python train.py --n_layer=21 --vocab_size=2048 --qk_norm=false --beta2=0.99 --warmup_steps=313 --batch_tokens=[16384, 32768, 49152] --train_tokens=363300000 --steps=12038
MLP neurons of a small language model. Each row is named by its layer, matrix (gate and up: input weights; down: output weights) and neuron, and shows model dimensions 64-159. Each number is 128 + 24 x the weight over its row's rms, rounded and kept within 0 to 255. Numbers have three digits each. A neuron's up and down rows have the sign that makes its largest values positive.
After each neuron's rows, "fires on" lists the tokens most often at its 100 highest values on Wikipedia text that the model never trained on; "fires in" lists the words (lower case) most often at its 100 highest values on Wikipedia text that the model never trained on. A number after a token or word is its count.

L5.gate3:135114138165122159100136096147109096148143137091144131087130074145120081152127147150202119113100171099127095126128140150109145101118186123113133164110110114120109159119150174122103103146173132140126136183136133102126154139153140166129111096182142175137144100137075150136099136133133138071
L5.up3:111124157164130147097109131124110065117101138121150150080132100120140100142140136081134108120080130100158129152127115154140128127114121132175095184120132118135112099138152124112147145111114107153121138120202122087127142085134143166109162083109117182139153152153079128097150112146109121122
L5.down3:071129122131211104154122145113123104122115151126111146113186124147098144114146129137116168143156115131105127151135118104163160124146111157106107165108129120169108101122140136098159125156175130125136108123143148132148112087155124129115131128064113122114095120147146124153144095139104106105
fires on: " after" 52, " by" 28, "After" 18
fires in: "after" 65, "by" 28

L5.gate297:167125144157095135107182143108127106129130117118104122138126135138164149151128129102103128101134123153178164098117117136105149088109141132155106092097110172163121136155092130160138077142124103174066119125159072116122148086140137119126129166104176121133156133119132128125083097137142158125
L5.up297:106142145119181107108140095154120124162141149131119099110091101113074135116091090110119152160119133120115112149114135129153112123124178152115159155147125156101141174116104107154132097153096175102116093094116171152146131147153131139128148121178134112126161094177104158136162126128099119134
L5.down297:172122107115095115108132113118136097130064083127137124107098127086104144154119083132090074147136130101100088136101114136149108097089129121147126122080091187131105113119128156130149177101119143147090158108090141159144113142148091124102134133140155157145154098143119125132099123130123095138
fires on: " two" 31, " be" 26, " gene" 12, " three" 12, " four" 5, " several" 4
fires in: "two" 31, "three" 12, "be" 7, "several" 4

L2.gate171:124124144127155142147108162128141118142136119111107088109157115156100108083128146121149154089122110125114095149088144120144094098094125137131094126135119102153127082120132109139092073166154151137123129124084128131110102161142139135132169080117188146154091112137094136137122172127132150134
L2.up171:145104099151134074141084147118124108132102089083093100119123125136151104143129135107117178142147091125087179121121097112144122111138108141076129073140171095088092130094175157159130124128135135086155168146137154126135142143122153160131161093188184136150128137140100123129114076102120130140
L2.down171:112083125152111139153149144191109119147154131094156155132098104119123131086144131088128117144130076124156157161182149107131076132107103088113134135106112161152119117107148094148146120144130122147095136120145136152149106098144125161129123106131114173133101125133107124132130168098126145146
fires on: " its" 53, " other" 29, " such" 9, " former" 6
fires in: "its" 53, "other" 24, "such" 9, "former" 6, "others" 5

L7.gate50:096144146131156085172095146138148137149169111174138144143118085152175139122108094142162135121072111109123123112135159110116095151132147153135075132138102127153079134100130118143103100086094114179118137135146120140089146135124146155132145139149111122117107128080101108143147131112127119107
L7.up50:156144128136097092154124158169112083117142133165151169112114098117119145128107107105109098158082115134115128143139121116145119151119124146105098118119097133170121164127109121156127118097105114135111145114154122098122087100103183125165150101148090090133153141152091127135103168127071125135
L7.down50:143100145113141136195114100157142121131171137159137168081091133129149150118110154119136116121113117139074163150157152175137126129107128118136152134116133113152102122163100123111125173120135092122153136101132160139135075115127120118150119098096125122109133183160103140115133120117114145144
fires on: " work" 46, " live" 19, " remain" 16, " result" 9, " debut" 5
fires in: "work" 18, "lived" 10, "remained" 10, "works" 8, "working" 7, "worked" 6

L2.gate300:114146152144200136112152137136160142146136131113101143146094156155134072134099153102153121125087139155100147140151093136123144139108131124154101152117151082125106117148112166150124105109136148169081139167148108122140139111124127124103160117184187137164172116152130103153118152139107118113
L2.up300:200107123087146105133122122159090122132114151068118125132164120138119116120134112127136097178104157092149146124138112114135110178157111100100097133122117117139120122134114142103130111155141131112113143104138109083123172159079103120149099152143141108133137167155173128140077128122134109102
L2.down300:162078097099122098075115146147126155106104166124112110146132113166124141146129096131125117158126127101137147079148120133107174124161122089145138142141113150148127096110113114118126097176149142138105091097135101147128153136112124131123160124147137131173094158149125094122128152091089123133
fires on: " her" 55, " this" 35, " This" 9
fires in: "her" 53, "this" 44

L4.gate357:123152167145113128153106119141151096129154159104101142145147129180136106093164163161157137118102134156150145095146100115108131170089158149154123128081160140158110154134124088102173120135131148168110139138165140076127129095160160080123134123146151147146125133131111145164138137162108107104
L4.up357:154150111113154100136143116123090144117122157109142162172106133139159163203128116095153078162117125144123153110167088123121198117134130126122148086123142119095108152129155127120122133148129130145152126130125119124141125136153105132130092135116070168120145150146099132109122114118151126140
L4.down357:104113110132155130131115125109081140151121102132116121102122135112146048156089169112171133126126092101146097085141111131103148135161147183119123137114125101121120120163157109097121128135142145097125168185156123131077124113139102106127153165150134155132101105123092108147093117106210113145
fires on: " after" 49, "After" 25, " during" 18, " when" 8
fires in: "after" 68, "during" 18, "when" 8

L2.gate357:133115110163146164159165164137122143153161170173141117102133124150134085137120109097121129139127135144145175131107114126143145117145149102100138113085108156102132135138113119171124086126135151112075160164157094119157168131161110153086121133139151114103156099119119125130126117115151059129
L2.up357:136123108120110148148076149143146144167125123105126131148160141148152148163142100082132095114090125157105136106113127116125146137137115136094153118126119106126111141100163116117188091097108120091123123130148150143100120095092117084148157140143149108137162139146128097179141128158126135166
L2.down357:085117119132120123144127136141161147122081070096102137173132142161144128135087103119106147125109124113114153152125145131085139109102160121084126115173102159175124163130134132132111144108122121106114121110129115153108128102140163103145122156118151131146166119117102108162093146143143084105
fires on: " his" 99
fires in: "his" 97

L3.gate96:132126110181136140104105141094169143161149160155151142164132174114106099104097136179089183147093099129130107131104106115147088109077149101147124083128152154134100112118095189121136103138169118125139166099123133101127125118148119108100112125118111120133132144112103145144132127145098095128
L3.up96:159096157144097163142109143133122126115125133142171121090160144126144071121127152110156114097109108129168141103136129170063124116116128167127124121143156075116141157139121157107121094109103085155080137148105123126155116099077104181130161104135116095093174127087107119117118130143136106107
L3.down96:104120100113127175094119181173143149095138132161152156111144151132139107138136097158126134144088144129162134133122151137162161112117136113080168158133103112139117150126131112110124117114097105129093121120119150146142118118161145145128136153133085134099140124120152092078130165137119133130
fires on: "tern" 24, " result" 21, " hold" 12, " place" 11, " politician" 10, " for" 9
fires in: "place" 11, "hold" 11, "politician" 10, "for" 9, "result" 9, "results" 6

L3.gate320:121119153159107151142114112125127122134167069081117078145142141130129102095116081108147153132166081102131134160105121134133127118130155135157107180108157123132088152144138123142122106146147098118087146127128097129135142124156142112108146163129143143155146099147140159132146135125109115095
L3.up320:111095125156134132105127078125155130111098140107137150113143140097152098121111086134166130119093128138141146075126096127123107144180089119122080114113155153097129159116109107145145151099138096132122123094122115131147139107089113103140132131151110125119162111131137159097111201123091149151
L3.down320:117116122142135142147119136126166124113106211113104121105163133095148117158136171109137150136100179082135122141111117149116103121139136134103155117150115132170115166179098115131157138123107127156119096096144108132114088124079131146121116140123154115128150089128083105131101170123106134143
fires on: " under" 42, " received" 30, " with" 16, "With" 5, " at" 5
fires in: "received" 30, "under" 22, "with" 20, "at" 5

L13.gate172:131172091117105115104159131139150133100135143111132097098109104177145124159131111137166115124157083125133144099118130138119110109141112115086128134124111136149169150065100111143162102153114108173125126132145099115098138145115123105081137158136148120171138096112171142216103057089147150120
L13.up172:116128159126172104115155123115124151178085109185128138095140086146101115123151119154093124162148148146118072126126097192114094065161133133136133103122149153183130147129149133118154133145096121148091142103162124131157135118140153139125150160126137136117102144132160158123083118086118110105
L13.down172:223134136135134097109163121129115146144158131110113147179101137151130129122110138160146133146147123104116137167128086141167155099120106123157127142118120157094135113124149147155134136108131104130105127131148096133157147125139118095112117131156122138160158083186077160155120097137144096140
fires on: " four" 20, "ven" 15, " six" 10, " two" 9, " three" 8
fires in: "four" 17, "two" 15, "three" 9, "seven" 9, "six" 7, "fourth" 7

L3.gate209:124079176129164125155104172148098155114149143151089092155140129189097094126115090111154106094149132109114123129116174129074165119128159142113117110139089136116115125126093157163175148123140099170120112119148143123130139139139153112155155159127107130162131134133145123166098120133135092138
L3.up209:130077142148178135133145178139116153105133104178142115155121132153066123094121153117114135120163103134120140149108157124130134071154144146102124164172097128130135146098143171142138118099117108106174116134117116116104162183168145159185121111151128079124133138133174143139114125133144093159
L3.down209:113163141126149151125146129136145106110121145166110096150107093131087119097174110129140143117162157144168104155167144120131146120170136079097187151129135104118127147145135134113134102144128081130210110142085113136115137150173152081150118088155139106105170135137123123132108132137160125137
fires on: " Car" 27, " Cor" 24, " to" 23, " Division" 12, " Force" 9
fires in: "to" 18, "division" 12, "corporation" 7, "carolina" 7, "force" 6

L2.gate108:136131134186123124123141130152128136169102138111147127133099144127152105119087113097117085110107112122132150096129120151125098134162163136102162122150149132155129135131120113138142110130109117109079153134150133095164166098136120150100158096154133101162149114130131136096138150137131102138
L2.up108:120094134133104138116096149119135106134160122077128082063143135166120089137139100102093102108154130090187122107113130122117153098150167101100133080133149091142116133137110116126131082146176148147149174118130083108099112185104181121111144155087168128099165148098104115143102136121103101141
L2.down108:111105100132107162136139101131124139134131101107138140104070101135142137140107131116143114164106152105140135171095138113129150077093096066141099084125123131127130132149117125102114099147184120129119106087142096140147146122088116095164113110145128111143163094140145109175121150120124104107
fires on: " his" 100
fires in: "his" 98

L7.gate113:159131119101143142150158188179116127119142113112111143102114103124095097153149059111101136115052148127131127116140140142140163124127125113155101140157120147104110116134143166129128152136130129125156090156146139110082115146081149157067089137170145184125130141116130146138128145135166110141
L7.up113:127181124162119158115146122102094140083139127112119136155127136138142094088165120111135112156132083114090152111093130082077111094169084135132178115095128126170148129170136161146138114174096110144128107162087110138127124102159126124144148107120111141143134147141094162121149134151075134141
L7.down113:178103131123145178108147169115132131091142135124087120087132105158139155143124133108126105099104138143141168130142134140111150119130139119119115162105137155107116120094108128162137126129103108115112144188118116121170145109140160158060153128142123130093142101147132105135094146117123127134
fires on: " other" 28, " while" 27, " among" 13, " those" 11, " every" 7, " for" 6
fires in: "while" 27, "other" 22, "among" 13, "those" 11, "others" 5, "for" 5

L7.gate235:137112156168116136140125141098108176101108115139111156167129120173125129149110134107132118133160112115133120083110114120105135082152148136148107121125088126137135109117123103117178141096119118170103132136161112168116130126079122123099065167124119141141140130081118134126161144087110156082
L7.up235:083147097148111138124106099174123127088174110146144127053157126110141151121136135139079164148126132126169080155124135101164127158155197125133117133098111131159112138101147149142114100122113164153157150142145095155151116125113124155144130125136114122093139114072129152129104112172128195125
L7.down235:117125145140152129097138090106142114111149105116138125126140114125114118165134153115105151128138139103172105085120156094173136118154139166131094136116117139153098137142143099144123091093116146132113139111134112114160184142115109143100113152153123144150149156106136160099156118114143149092
fires on: " under" 41, " over" 36, "ally" 7, "ver" 6, "age" 5
fires in: "over" 24, "under" 22, "average" 5

L5.gate66:140099146146143120146087088127112153135150106147148120152108120123105129148054073122093149116131129120096112115117126150152149141112090145161114098103092154143086144152172125148151090124104118119093112139121089146132108128139115149086138131120130144124116070121120110120112129126112147141
L5.up66:106085152117099132080094144118109105130115123117121108123139099162163131144105107112094131138132150119179160096103130120127146123153148123182133138087122108104078132158103115111155133109083154118131136105152118130142096136108138118113120087090124142086141120122118117134131153160096182134
L5.down66:151122156121136106160109127103150122102112152167076077168174108124145152141087169106131134131121152131144137108114119129137143101124160111119127151136150093151104149159146091166179074107152120168121094134119070148124131117116159141082147145125126157147136133148103128111116152160109151125
fires on: " at" 89, " under" 9
fires in: "at" 76, "attended" 4, "under" 4

L3.gate191:119107093101126083173131132108118105117177126116114107197161141118127129140122103132103168152131132094081122082106148104121123133085139139145088143169079119147131118120146159088152167099163123158113127133094100139100145138133154094123167124138124146158186147150100105144131152162140111138
L3.up191:152143108148130123110143092063133139160124182127078159152124126121148114106146109131115108175127160155131137101123162144178097109110146140118101176132083093150160145157120120140138135116106147119094105120096129138150142121137160144099148082145138114143149137123142127135124128127141121161
L3.down191:187110136106126092118145169124172145115135123146157125136128153137155163116095105138141159135108132169105141157104161150163118170076209067150145148097128125149130149090130144129115146141104120140131141171133129147141132118081083111148100085091120129143154123142134112094116171151105109123
fires on: " work" 50, "cent" 20, " school" 11, " special" 9, " research" 7
fires in: "work" 22, "school" 10, "works" 9, "working" 7, "special" 6

L3.gate347:150112121115135120095099103133101104123138127092095141163141096097127122165155142113103143150121153141111165088125135089157132132109141124180131150105116071099126133138126122166141149149125125114094163148139103097114104117118137138155183140161101146132115123131148161106110100117133121113
L3.up347:133131088138119111082119124148150144174150090169115145156136141108138155139116104113104136135104132098115100077130146112131111134149117147094121167098106121134082079123112130124143141141159139159089105118128099138108139098121149141127171153165132124111140152088130120147153153113102169150
L3.down347:143112077098116118143126119118088158147119100160144187151108158149169110130085112132105168153126119143130147136109134141143132144130174142166130129166126116157125148127078150130110133147111108117148143184098123129132130158122077076211098132145130117159134149101145160119141185101121135176
fires on: " work" 52, " me" 12, "tor" 10, " special" 9, " research" 7, " part" 6
fires in: "work" 23, "works" 9, "working" 7, "worked" 6, "special" 6, "research" 6

L8.gate305:127158124129136111148147124161092155141149136111083167126123113150190116167101125128110097199132117099147136143123078157140145125097121147142138072138090156118141106087117083175161142134112115147108110144121136085113160172114104130105182124084143109137134152116103120155127079180140155132
L8.up305:135105103126114131148090138144119101157170091150126130091089101122116105124141135120147097150110154058120152128096103143152148126157125158174163095127122120157123109167150154140181121136090165159104176128124153107134137155173128139132143142077086131103145152105122154122143088094138168120
L8.down305:158110117151111125148123109125146126163073111096141130115077051182139140120104124162100114123099151147147149095140119164128114112124131125112160163122126135137104157142157144119136110162111164106124127193135098115140141141112124105126156152136109132119157142123176122106109127100155098140
fires on: " two" 42, " four" 16, " three" 14, " comp" 9, " five" 6, " one" 5
fires in: "two" 42, "three" 14, "four" 12, "five" 6, "one" 5, "fourth" 4

L5.gate182:140151145138166153138091130148095096059118113113114137117085103092143125098155177119119133137102108123107109156074099081088101111126142126156124164130114096114165124116119141154087084177133134177142148123091147083106104142122117144099172119110130117158134118150135127128154131119142147065
L5.up182:160148106098146108125136133124149115090087149133113105122094168137133142089135132153141129168128094177148186147141137085177114141068123158119114100140105169113149160154114089166112107099130111123148145142138162131159145174142123125105120108103135160141146071125122119131083120151110103114
L5.down182:109097116129085134141110134116159113102110163161128125113108158156128098128163083175115125183128128115113147089115142138182087085113143157129119152126132161105105118117139119109144137115095142129108132167141097118118119143118134182104133101084134136163144089175086137112085172129126131139
fires on: " family" 26, " school" 22, " group" 18, " population" 6, " community" 5, " number" 4
fires in: "family" 26, "school" 19, "group" 14, "population" 6, "community" 5

L4.gate37:115106148076180131167121160131148150137129093115102131182125101142117165118095105162096097119150101084105124138135137119141104094115159152174112142130127153122141183132055155148128142162141131122103150124133097153143120147107160133135109122149141123188143108091138113125116155132132129153
L4.up37:085101154121134149154134120128133119150117114158107148136121123118126096107103125137153141122152110116128110162112165108146142177100195135050114158136095095118122169124107159086111154111185153127136159161093107123114142136140118088127158114088097151127099145099106084104100136144130161120
L4.down37:146092153078086127101148137147113145135109149144073099133168129138116157172169075134177083110123105149148134126127152172119118107113128122130148160107109142137109136101133124116115114113127130156130123163088111145142129152151163133134129172121129065134148122128093144081120132169150136077
fires on: " from" 69, "ous" 17, " known" 11
fires in: "from" 69, "known" 11

L4.gate53:096137108125108120120134154103115185139109145137106118143130102153184147143154175167089112131138124100118151077101116152111144125122150147121133076095144137130138107126104173130137134157080151140108162111112097124119138133135133159126147171152115125136072116117112152171129095123114184136
L4.up53:145134099106117149150156111112180122125098127165109150130132127123098112119140164156102142140136136148137074125104105190126146097148142138143129088092116082118085126137103132141107104171092149109071104137089135116124170068146154121113128120140114118152100074080126123119112102103136122126
L4.down53:150146103110117122083116163096131107159089124118112159158155118147110140130121149118095102217144135128126138145102114140157099114095115155155149156117106149118132127133174100130153142142118128142130108081135137141105154097145152119100115126137105134169150112128127113131102126146142099129
fires on: " two" 42, " four" 28, " six" 10, " three" 9, "9" 7, "8" 4
fires in: "two" 42, "four" 19, "fourth" 9, "three" 9, "9" 7, "six" 6

L4.gate45:099176123099146131145127163183132153138153137121097117086095155160172117160145112088132091131125118113067165125111129092116113119096117125103105127156158094097145104122150163135125131123124127116099148114128096120121173166134160135092138113128150128136161150120117118153123133099107121122
L4.up45:112117166150128109154112146140157141103105132144134155102099124137154127100134073084118120160157128158093155132078124102183162090145095134134125138144128143123118122134139080146129121113152162112114113144200136173131113122146142117133140142141126119102125137133138087149085158179105087116
L4.down45:158145136141152144119125150120114123089135120122151137111103143137143094132115064104139117156122123152127153144133134111136140084128124133177130110143125151135152154174150066127069153125139205098128144107154110144139110114133142138118113130128180159138165140111118115137144163134127107120
fires on: " his" 69, " its" 18, " His" 13
fires in: "his" 80, "its" 18

L7.gate15:102161121111109173122151142122099093129117132189133148134122114130158084134156116130114138160102137132087125115095125126132129112084121137115078140119088118139166121092086119130118135177120108171119139112153106098120098120080046119087133112155126103189115160099105156137146129139123121104
L7.up15:121156162156155109141187132118182157120135112156146170149124156139110105136154129117122121165142114111102115085135130104152110129111098130119140130160124092114145121140076135133089094111099149109106132120129125098113148111121148154135150146168138133136144153143116089088114123166158101117
L7.down15:116159107147110109150143152138149142154101141114168142172111140122138100115174129163129161171136096108083153073156129112149096110089118153124109116137155098130170134133141110109119139095085119053119158155106107118141138125093117178140115150143112113127147142156109130147112136142126105120
fires on: " 10" 58, " 12" 12, " along" 11, " run" 5, " 13" 4
fires in: "10" 35, "12" 8, "along" 7, "100" 6

L17.gate222:146131144107137125150160164107095139120112158189074158123101125166150110164096140111133092148146071119165132139127120076141151103130169112118110095107127114066125117132170124103180137135118136178141144121091089152095149116112132099091128144152196163112142178146142123126121142140128063127
L17.up222:124105160153093142133147129108125112159098093099107146152120122157132112131129098133137084132133108178178096163076125148119174145144094183139129134141095155133092125139155140167102084122157166123125159120081133180138131140127114132141139108122179111200120149115144160098108097129138137115
L17.down222:113114129125119137108138107125128127115117098167115100128123135159138121113141120167136161115137154098089147115127137162136175136137096130126113150106098140121158133182113120118134186113107124095090100105157092159102149142155121123133092128124125115092130100155103127148129087106104103130
fires on: " his" 29, "s" 16, " His" 9, " and" 6, "fe" 6, " two" 4
fires in: "his" 38, "s" 13, "and" 6, "wife" 6, "two" 4

L4.gate374:056123124116111136119151126080143176102141146098126115137152104110082110131130177160131113094139130115122098124103134138082149130067145139175100120094145141140100138134095097133125132156142113167092161122117126125136133134138161090108141087136153088132113120118084140097148130151130094090
L4.up374:121137169129117129123115115103140138142086123101138072115149118090132148148100164145112156114170078092101098150130122199139115114147151142150162119133142104124156099142133135120137146113170121127098141133104068140132144136161113124111166100111151154108079118089154137128170103069129142123
L4.down374:112127112134097103128103130131118136155120170133140131084146122107116169158140095133144111130127124060131124145115153159117106124118145097164090166078140127160168157102130143131071090146167126166190122118082115124118145150150135086136141149137084151137129119083148098137105148126115132174
fires on: " from" 56, "rom" 21, "if" 18
fires in: "from" 71

L3.gate359:118097182139120153070127145165143151113188141124126119142097115118157103142125149118174128149140094101169128101104123098128144187156157129127138102149156116082101107118112135152084107141083137175094127130128092113096142112131093125105177155132165131130110112132107127124118144142080129097
L3.up359:163125159103119105126081120129123117131164137110125119138138134128127066148119123155139114076137159095137110084087102149126141143112119105120121146161141107115131112150148168116114132159143171105115122114127137086150166154102105125107175120132115151146125142151119133184148108108123083154
L3.down359:175117115106120193133084127126118082117128112091105130128111153157117137161102127183116110125115098098168140121085155108097155119142108157154093113126161153114136164119107144143145088145146136150123092166152090100146133133129140147098130125157176114147105145154115101118122125127092112127
fires on: " this" 35, " This" 27, " during" 15, " each" 13, " success" 8
fires in: "this" 62, "during" 15, "each" 13

L4.gate181:099121130155128141154110127184132151093145140126137149135127139144161109109125129113143127138105112128081130116113158129117133129112114135109122107157151134146124089129115130110123118155136144107083161147122115136135141137132131137142152148132152162157115120101160141163158131131123151114
L4.up181:149132127093113134116099160134158159107139120146122140123112142120147131133107122107147130155160137117063131133117106138213098125112138135109107108113160128122103114158117117119116127130163152107158124140145097134110126151158153131085173155097125094094178170134137110132129126165132135123
L4.down181:181133124152144114146068136108117126113146125094132160152078143116143122112089110133111133146130139110125136176105157085141116103143110108155136113162129149165109139147094129109130134146128168125155143131142132138126116139147140162150137126155097134171147161134126132160101159149121131180
fires on: " its" 40, " original" 19, " current" 10, " his" 10, " former" 7, " their" 5
fires in: "its" 40, "original" 11, "his" 10, "currently" 7, "originally" 7, "former" 7

L4.gate371:141108117115128128163149120162111161151157134140135096173077134176147122115105107119137148120124128147136137096124086110129149113119158137108116113100140153162129118125121120122134051127156121120112128143132083157138149161139142134100169180124154098115115123115095155105126142126147130089
L4.up371:150147115113136136104134125082112117119128102084131127157119130086093108123116112157131130127145092136102124130117145106122160171093094096148137109121144153142123136159112106165108127166121126169132104121162130115126130146165110122110098096154136155137138143150140115152088111179090065133
L4.down371:178125129124079132153157112129135138152148171080128112118097131137137159152117066150116108123133130134126134110097129137179165162113132138137130124134136132128101127106141161130120138150143102132132114127140098104147114128127136137118131095117141111158094110124108111124106135176078082133
fires on: " this" 34, " This" 25, " same" 24, "se" 16
fires in: "this" 59, "same" 24, "chinese" 4

L2.gate105:126121151148130165129143148115152130075108091149120115073149126120103120170165140152153097089137126118145141145068166173124166065191130125145148108149146094175132113172114111147119143173158109111099143117118113126150165152119130127119107165115145171120118149092142125124156145107135107127
L2.up105:099128125140095081155096092142129144133177115124104136131145105147087133085101127147138152138102066129124138176157161119126118156095157143112143141127110124108080120118113096082160130098091146113170146123105148132113131119136124137114154122140122117115139103105102145129088133176155171100
L2.down105:141119150133123108139154126064127078129094118098115135150151159128108136115168084126109135134144140140143108109123123115133109116147095142141152129136079145097143120145096125121136147151120112191143120107081134169122088085106160080178129105134144141115135125132167114144080164124179107114
fires on: " from" 99
fires in: "from" 99

L3.gate26:147101150123159127116141154129078105196108144123100128115150123110151164168132142139142072123117141125117091112146111125078137125101095066150092121109137134092130172105136151132136111123126154171148121141140173111128123131168149130087131124155133186162159142123119140147094130094102130081
L3.up26:131116138182138111147115136105104139104104126131114119120156086147142097148185126167146070134160126109145147085127113141113181122125088128143106141124138141114144171139162178124144142126152121158174173124127138115109145099187133103119115122147098171106160161108102143124114156146109124126
L3.down26:145127114104139118143163135117097110153141140137107131117114093137124077141151122129152082150139152131116136100157104124138183105166124086107129152144099088131104149166165129099157116136144113136126128116148133112126133095187169132089177145109119091131128162139115161148134105134148090145
fires on: " after" 50, "After" 25, "press" 25
fires in: "after" 69, "expression" 6, "pressure" 5

L3.gate29:131114152131148096168151139123136130121140138085122089087092126096159135175087117142157161106161109107122135098156117070091165121077124173150133172127146129110145172146201165140138146146140127144119147171129081152136112123129099124127101124117131131129154120107103091133110155078128123152
L3.up29:132147143072129125114149092130125112151159123150118128119144177122101129143092149123142132141105144115162135142119160111097143139134117141122141114098112111155156099138162110087118150090131152089129122108099097127119135085142131160094165120126132119128109125138123122135125118112124134170
L3.down29:130088131144099106150155116094116131148137134131111142180157093131162106111133164133151143106118184090149110098122111130123111154125121145128130134127161119133113124110089133139141109117124068123122131129140116112125130148128121128118190113099097092121074139160125158125090094160105120115
fires on: " for" 55, " at" 19, "After" 8, " For" 6, " As" 6
fires in: "for" 51, "at" 18, "after" 8, "as" 6

L2.gate272:123115145104168148147072150179144130100190132166100119119102104155065095113153143116112140067138094166154134144164121117112137115146120125155158113125117117123097094159176120148116148121137092094131123105077142105127134156180128146111119125108148131134124171133196122181122108137138104116
L2.up272:132112117085158144160140122146084107117147123176123140148105126126107114152146112123147106083146190150137128118175151144134115140134135157157151134133133107135114146116127125150153165147094088120134136145122142111091107103137163104134134167115146156137103163115115100097111132123164094135
L2.down272:093102161110136113145106099165153087117178148150089129160129109128045143087140152106152108122140163134135110148135126088130132107162114098146192166146129122125089140155112124127151141128115121115162141120141177141111141135136153117115119118120132132124120152126123083177112145118169105146
fires on: " War" 43, " Har" 21, " Division" 15, " war" 13, " Force" 8
fires in: "war" 35, "division" 15, "harting" 9, "force" 5, "hard" 4

L5.gate365:109158130128125132144105152136164186137167167161083129106151115161146127142135128121093135120119166130116159107160082137111162162126126120157081145100132141159058116111156134120133073105196141130140147158110140109118101075152149088116127149163150123162095156138148149118146128077114113123
L5.up365:117156097134120088161131149112132178114100103147112089099152131149090099119178106143130130157151132108161141105134118128137140137148122142149160097062117131110105118125157159087113157172109129156116158074143132155123110114138137145140166143145103148126130162146133149154104114168111117125
L5.down365:164112142108093109108141088113125115151142097167101112150124108151136124152112098138140080096125125112128142094116112135120142126137140156151112127127099104112096108131146117149155135117127136104119126134134125116128140147147082140128164113139118119151123127112118164093132136132137122127
fires on: " for" 93, " after" 5
fires in: "for" 83, "after" 4

L2.gate62:135143120182134142142109162132135162145141148107078095156151092132155098113113126108153125137138131105155155140107106079124109154127137128099135108098122147162103121118146106124115134093125143080112147169134096115115117151132173145141133122163158126148163135146113139115091123134130092108
L2.up62:125143112112143120140127177171146130154135149140091101109117103150132134100138129077125126143081095144130166189091117098162097114124108083117129149169153141123125151149097124107119111101170133096128139119148137109116117188161154141115167137116155127111146126143135135144129128173090097149
L2.down62:159109094150111115150142119128105110115109128110116116122084113141127151108105102102165118197126104124131151131140127098122130086122143124131146111116130102125109136136139095089097103120134127115103137118139120143130116119102146126139105134139145108126158143151129150132115171140106110116
fires on: " their" 67, " its" 33
fires in: "their" 67, "its" 33

L5.gate377:117120151106146126116074144173107149115123110173125131186103058120165116123144092132122098177136135110144138102100129093126128121149121108135121160147143116141141129131153156136127132145138160086106128145170113127130151146132117121104156124139148137167153085173159134170160158136134143132
L5.up377:137120099138139106153133071139134100140107138115093126133138130090131090083135132103108134104148149113121118134118122099163119140144075143145132136097145141124106100125110138118134074107134172184109145108170134119075165134146146149145099108111116114097119151143107136151128155175163139105
L5.down377:149125120100119089076132152143114078131127129105127137135120135118137136076137104154116085096142094089096134129100138141132125084116118077168100118133128145130113124144065130076137156080102174109145165155134168151126141154164144102161130139119052136104164099134125135112116102137132088089
fires on: " such" 23, " known" 22, " its" 15, " but" 12, " vi" 10, " due" 6
fires in: "such" 23, "known" 22, "its" 15, "but" 12, "their" 5, "due" 5

L2.gate3:140118183177186147123124104125146122145096114167120162129119110154131097120154131123170115113138161150129113094143094109114146124100147148108134145126109127125159094087165151123134110154118115147117094154160122101136134103125086133138112100154094089113111138080143151143158132130132133080
L2.up3:120215139147113147122103127123115115102079122097149126178139153114139139160129155138163108152160118132117127143109116135160126140146152135114116114134133101136187141122123146143128102114066125096142117137140107134101118100099079148169097124127117136102120125101119106119149109129134175121
L2.down3:098150148127106143153123124126146121129104110106146162137126164123117115149128148145123169136106128142080132125102127173124124177101141148159117096119144142106126152111103114156160136077157104073099172114101127118133101078146101157104113103101078125133150140149112132137140123149138125137
fires on: " 10" 53, " 14" 18, " along" 16, " run" 8
fires in: "10" 34, "14" 12, "along" 11, "alongside" 5, "running" 5